{
  "n_head": 2,
  "norm_place": "pre",
  "init_std_o": 0.00738,
  "lr_head": 0.00462
}
MLP neurons of a small language model. Each row is named by its layer, matrix (up: input weights) and neuron, and shows model dimensions 32-95. Each number is 128 + 32 x the weight over its row's rms, rounded and kept within 0 to 255.
After each neuron's rows, "fires after" lists the tokens most often just before its 100 highest values on Wikipedia text that the model never trained on. A number after a token or word is its count.

L4.up748 [118 148  67 111 118 136 177  85 113 134 165 102 126 111 154 121 145 107 139 148 125 153 101 114 139 105 147 112 121 100 143 150 116 114 141 120 127 151 125 170 112  82 122 149 118  91 114  98 144 173  88  60 124 207 122 151  78 110 110 131 114 178 118 151]
fires after: " W" 26, " w" 14, " H" 9, " F" 6, "ff" 5

L2.up903 [153 141 109 131  79  81 151 136 109 152 122 119  71 136 110 145 157  83  68 138 131 113 178 159 131 168 115 104 164 142  91 126 142 114 104 116 130  98  47 153  84 152 138 147 157 178  91  88 172 164 115  92 129 133 150 114 146 198 117 127  88  79  61  76]
fires after: "\n" 57, "s" 4

L4.up461 [ 75 128 127 193 175 147 135 140 106 155 176  89 176 105 123 199 122 156 143 130 123 124  99 196  87 158 189 106 136 145 110 111 132 137 119 129 127 143 155  72  84 100 132 114 161 178 133 138  94 186 146  60 143 131 101 111 112 128 146 187 129 105 116 113]
fires after: " " 35, " E" 9, "2" 9, " April" 8, "1" 7

L4.up332 [156 134 123 114 126  92 142 123 114 102 154 124 101 141 168 125 115  70 205 132 176 114 112 126 156 135 154 155 172 174 160 150 156 121 116 167 174  73  66 159 135 128 119 132 154 154 136 149 163 140  79 194 110  50  40 128 141 116 181 102 129 112 158 106]
fires after: "3" 24, "2" 24, "4" 15, "5" 10, "1" 7, "6" 6

L4.up243 [116 155 157 115 197 121 131 118 155  96 175 125 129 160 116 109 114 126  95 132 110 133 123 103 139  57 201  97 104 143 183 114 141 167 139  88 103 116 182 152 152 127  70 102 141 180 116  76 145 176  79 122 128 151 142 116 133 164 139 107 149  90  71  90]
fires after: " s" 13, "as" 11, "al" 10, " S" 10, "s" 6, "a" 6

L4.up602 [115 141 164 158 153 109 140 191 155  89 181  97  97 105  71 174 140  55  79 125 143 106  54 186 106 119 150 129 125 121 157 158 176 182 110 129 183 134  74 160  65 127 109  62  83  51  55 128 127 129  54 147 131 101 100 138 101 118 172 115  95  70  83 170]
fires after: "," 28, " includ" 10, " is" 6, " |" 6, " not" 5, " b" 5

L4.up107 [ 95  68 127 217  53 150 168 144 147 100 150 135 109 157 112 121 117  78 118 184 129 160 114 145 156 130  93 185 166 153 104 117 156 172 121  75 100 142 133 133 114  84 114  67 113 206 134 120 127 100  66 176 113 116  37  72  66 122 123 103 129 106 124 123]
fires after: "," 50, "\"," 4

L4.up483 [127 106  95 103 127 159 138 188 137  99 157  90  80  64  87 121 108 160  65 142  96 122 127 130 177 145 151 151 163 127 159 126 170 126 189 137 156 101 144  99  69 109 180 123 112 156  94  89 152 176 119 113 137 106 103 141  99 240 121 122 156  99 183  37]
fires after: " s" 36, " S" 16, "S" 7, "uc" 6

L4.up300 [132 105 110 107  61 149  98 122 138  72 138  81 121  52 144 155  87 129 176  76 115 106 163 142 137 106 131 159 108  97 106 141 135 106 145 140  47  96 116 112 150 158 132 142 113 137 135 146 166 149  97 154 148 175 175  89 105 153  79 173  67 102 159 106]
fires after: " Ar" 16, " S" 14, " An" 9, " Al" 6, " U" 6

L4.up607 [136 118 132  90  97 152 129  98 106  87 106  43 157 124 134 141 153 142 204 117 117 147 109 155 164  65  84 141 113 126 169 109 211 139 172 151  78 144 120 120  88 124 125 147 145 126 153 173 100 107  99 107 102  86 103 141 121  95  61 179 178  51 158 133]
fires after: " " 96, "1" 4

L4.up1020 [117 124 130 145 183  84 138  97 113 118 101  95  97 121  79 176 136  98 136 136 127 209  76 159 198 103 142 162 141 129 182  79 121 122 133 105 156 143 184 131 104  89 114 109 150 203 149 123 104 117  94  91 162  72  71 139 158 123 199 170 122 100 101  92]
fires after: " " 20, " November" 12, " October" 12, " May" 7, "2" 7

L4.up603 [134 194 137 158 175 128  56  99 152 146 119  91 148 169  84  68 136 167  88  90 163 127 141 183 152  89 106 149 143  81  99 173 157  94 126 122  82 143  90 111 106 145 139 162 156  96  77 178 109 101 131  77 166 156 163  97 195 137 119  81 116 124 132 176]
fires after: " C" 34, "C" 12, " c" 9, " Comp" 5, "H" 5

L4.up714 [160 111 121  89 110 156 166 119  91 119 125 125 112  91 140 109 133 109 134 132 138  78 139 114 140  61 160 168 141 110 100  79 144 102 125 114  82 118 114 148  99 183 107 113 138 118 128 136  80 138 180 133 147 199 114  68  93 138 105  98  85 129 111 133]
fires after: "\n" 38, "-" 24, " his" 8, "W" 4

L4.up746 [141 105 114 116 154 157 116 104  88 114 113  79 113 134 143 146 201 120 161 162  75 111 143 148  67 103 137 127 167 138 133 117 180 132 102 104 154  88  55 148 108 116 151 166 148 102 187 169 149  96  90 101 194 164 102 108 140 162 126 118 166  80  85 154]
fires after: " " 37, " N" 13, " the" 5

L4.up646 [127 162 139 156 158 111 138 142 118 129  61 125  98 154  84 174 144 106 103  92 113 172 158 158 159 150 164  85 179 118 166 184 141 167 132  95 165  94 169 120  66 122 140 107 106 166 137 130 115 147 133 128 166 230 104 122 137 101 140 151  94 134 167 153]
fires after: " T" 18, " to" 12, " W" 10, "et" 6, "ot" 5

L4.up775 [112 168 165 148 137 122 115 127 154 123 107  97  90 193 103 165 192 116 106 118 116 106  93 124 131 119  84  90 192  73 104  86 139 141  95 116 170 133 147 186 141 112 139 106 117 161 100 165 167  92  88 133  89 165 139 133 141 128  61 151 147 109 151 109]
fires after: "," 41, "s" 6, " bec" 4

L4.up329 [150 105 162  98 111  82 137 118  86  88 166 106 114 156 165 172 109 114  86  96 120 119 150  71 152  85 149 135 165 102 113 141  64  87 143 121  84 144 155  85 151 140 104 182 119  96 118 129  78 120 126  80  65 178  93 124 112 149 132 147 102 108 143 138]
fires after: "|" 55, "-" 22, "\n" 10

L4.up251 [131 124 141 139 152  79  89 142 156 139 164 149 183 113 184 142 106 140 128 111  67 139  80 158 121  91  94 150  83 138  83 114 159 141 148 129  95 147  98 150 182  91 146 171 177 131 107 147 185  99 167 106 153 125 159 143 122 212 133 151  99 162 131 131]
fires after: "'" 15, " Pol" 12, "an" 8, " An" 7, " A" 5, "A" 4

L2.up2 [132 135 146 172 130 136 140 145  76  77 135 138 148 116 143 110  94 123  98  35  71 163 117 104 192 110 142 178 150  96 160 113 146 133 122  74 128 137 156 188 141 137  74 139 105 100 157  90 194 105  65  67 162 128 118  80 101 111  86  67 100 126 189 151]
fires after: "\n" 65

L4.up153 [ 96 134 115  87 118 116 149 157 174 133 167 135  99 114 174  88 131 153  94 112  75 160 196 102 129  72 102 133  94 124 132  56 169  76 108 109  42  63 120 130 154 164 135 171 159 123 162 179 129 107 102  67  88 129 198 116  96 146 128 149  87 143 146  96]
fires after: " |" 60, " " 12, ";" 8, " E" 7

L4.up583 [105 145 158  63 173 148 199 152 161 124 150 136 119 136 100  96 117 106 215 129  57 125  67 136  86  76 130  70 113 154 127 124 149 113 200 160 157 118 103  95 174 124 128 206 122 194 123  75 149 151  80 133 132 174 129 154 132 132  88 197 114  82 127 116]
fires after: " A" 27, " a" 14, "A" 12, " |" 4

L2.up347 [170 104 121 115 125 119 173 145 105 121 145 169 134 118 102 177 122 117  57  76 130 115 150 160 165  82 102 118 173 108 123 104 136 100 120 107 119 161 162 119 123 162 106 161  87 146 110 142 105 172 119  38  80 131 147 166 140 120 132 116 121 142 108 102]
fires after: "\n" 66, " life" 7

L4.up579 [164  79  66 163 140 127 154 120 106 121 162 136 171 134 145 138 159 136 112 111 111 142  69 127 116 114 101 181 202 140 145 206 149 110 126 141  94 106 134 180 150 142  96 139 113 128  75 131 191 167 122 112 158 173  95 104 128  51 117  94 142 158 103 111]
fires after: " to" 21, " h" 13, " D" 13, " W" 8, " w" 6

L2.up901 [142  89 159 109 143 104 133  64 129 113 128 111 112 125 128 132 135 139 143 125 156 143 137 163 144 113 170 135  83 176 137 143 129  46 131 139 132  96 152 150 171 169  99 149 117 144  73 160 145 135 136 149  91 111 140 162 154  98 113 155  92 136 131 109]
fires after: " " 26, "1" 12, "0" 10, "2" 8, "3" 7

L4.up571 [135 129 100 117 155 112 155 192 128 132  67 108 155 130 139 135 116 146  87 196 124  89 173 151 187 136 104 179 178 110 138 153 164  99 168  93  50  80 116  85 106 151 121 159 115 117  67 169 133  93  75 176 164 135 161 121 178 159 153 158 176 155  99  85]
fires after: " " 29, " |" 22, " a" 11, " to" 10, ";" 5

L4.up750 [104 107 110  98 136 165 127  69 149  93 145 113 115  78 146 190 133 153 138 109 170  82 104 197 123 178 172 140 119 107 144 114 154 156  98 173 130 140 123 175 171  76 130 163 177  76 140 169 148  70 136 133 183  90 128 125 149 122  85 109 129 116 119 133]
fires after: " the" 27, " " 18, " of" 10, "–" 10, " in" 9

L4.up160 [100  63 190 139 107 127 227  89 112 143 142 133  79 124 103 114 102 137 105 131 100 164 121 163  57  95 159 122 188 134 158 155 121 118 134 131 132 135 111 121  83  59 115 126 157 127 158 101 102 145 110 118 105 121 138 154 104  91  83 135  93 112 169 110]
fires after: " a" 13, "z" 13, " A" 12, " g" 8, "a" 6, "s" 4

L4.up259 [ 89 174 111 155  88 100  57 142 111 125 110  44 133 149 127 196 151 172 164 133 110 129 152 220 125  68 135  98 204  42 178 111 176 121 147 113 134 152 135  69 118 146  96 196 136 150  91  58 188 131 140 124  96 152  64 160 107 104 107  47 166 107 136 136]
fires after: "2" 17, " b" 13, "1" 11, " e" 10, "i" 6, "wo" 5

L4.up905 [125 180 150  71  76  86 167 107 139 140 140 162 112  93  97 124 135 104 152 190  79 150 156 152 127  33 127 168 155 126 121 142 148 162 156 116  88 103 165 173  86 173 136 155 155 141 135 130 106 104 115 125 127 147 109 147 203 129 136 160 186 124 120 156]
fires after: " l" 20, " S" 14, " s" 11, " f" 9, " w" 9

L4.up62 [115 103 121 105 148 185 124 140 112 121 141 109 159 153 174 200  79 146 149 197 120 126 130 178 173 137 159 160 104 126 160 142 141  66  84  78 151 141 138 133 126  83 110 133  97  85 172  84 105 166 162 137 102 145 175 160  73 101  70  90  75  86  81  91]
fires after: " b" 20, " inter" 9, " g" 9, " f" 9, " s" 7, " st" 4

L4.up697 [109 123 130 163 126 163 146 146 140 105 144 149 170  71 127 195 126 123 107 128 114 136 112  95 140  79 109  82 109 108 109 149 148 169 187 122 114 100 118  78 157  93 150 125 153 129 121 128 142 152 163 102 183 151 133 144 128 153 113 107 152 133 166 122]
fires after: " " 42, "1" 10, "0" 7, "8" 6, "9" 6, " Con" 5

L4.up683 [ 63 130 148 103 127 142 164 115 157  19 129 116 144  59 127 234 164 110 140 118 152 149 142 185 146 117  76 115 160 113 118 106  87  97  96 153  80 150  98  94 102 145 152 114 226 215  66 132 110 113 140 112 209 156  84 101 126 138  73 162 159  66 107 140]
fires after: " " 34, " n" 13, "on" 7, " an" 7

L4.up317 [145 153 177 113  66 179 163 121 121 197 124 121 123  89 147  88  98 167 121 166  86  99  88  91 103  67 158 181 102 151 207 187 140 164  94  54 132 153 123 124  90 108 132 136 147 159 127  98 135 158  60 152 142 200 125 169  70 172 116 117 157 103  99 172]
fires after: " S" 17, " G" 13, " W" 12, " A" 9, " Y" 5, "al" 5

L4.up870 [130 134 106 121 149 128 233 125  99 111  91 127 125 161 144 132 190  70  96 122 136 157 204 101  85 100 146 190 135  92  67 117 181  73 100  88  60 217 156 164 144 120 135 135 129 116 126 123 171 182 135 140 140 135 146 135 160 174 108 100 109 172 143  95]
fires after: " m" 32, "\n" 24, " w" 16, " M" 15

L2.up605 [164 147 108 105 108 161 160 144 117 164 115 146 144 159 121  75 148 166 140 123 109 113 192 152 163  85 153 112 154 111  93  64 186 104 169 142  58 116  76 169 182 129 159 209 121 132 127 129  79 144 110 148 144  98  88 171 111 101 171 166 100  84 108 128]
fires after: " |" 41, " " 30, "1" 5, "\n" 4

L4.up375 [ 74 123 181 138 127 129 155 125 172 198 103 128 120 101 139 142 107 102 102 121 160 119 158 113 152 105 118 182 172  72 119  94 158 168 135  80  83 116 127 121 128  99 126 100 144  88  89  80 130 163 156 121 108 105 123 142 145  79 132 125 108 167 183 138]
fires after: "1" 34, " the" 15, "9" 9, " " 9, "7" 9, " The" 8

L2.up949 [128 136 167 101 128 122 164 139 112 108 133 133 162 124 194  92 171 120  95  97  82 123 116 132 127 103 123  72 109 126 139 160 115  80 136  93  99 106 110 120 165 156 160 202  73  45 109 158  94 153 104 127  92 205 129 140 108 101 167 123 122 138 156 157]
fires after: "\n" 36, " (" 8, " was" 7, " Pre" 5

L4.up846 [116 128 125  95  96 103 111 101 167  63  54 107 128 112 109 215 110 132 155 125  96 165  93 169  66  71  94 176 157  48 140  81 139 123 147 183 139 184 122 160 130  99 135 158 114  99 168 131 149  51  63 143  86 119 119 166 134  97 111 156  85  25  95 135]
fires after: " " 34, " the" 31, "1" 4, " o" 4, " sub" 4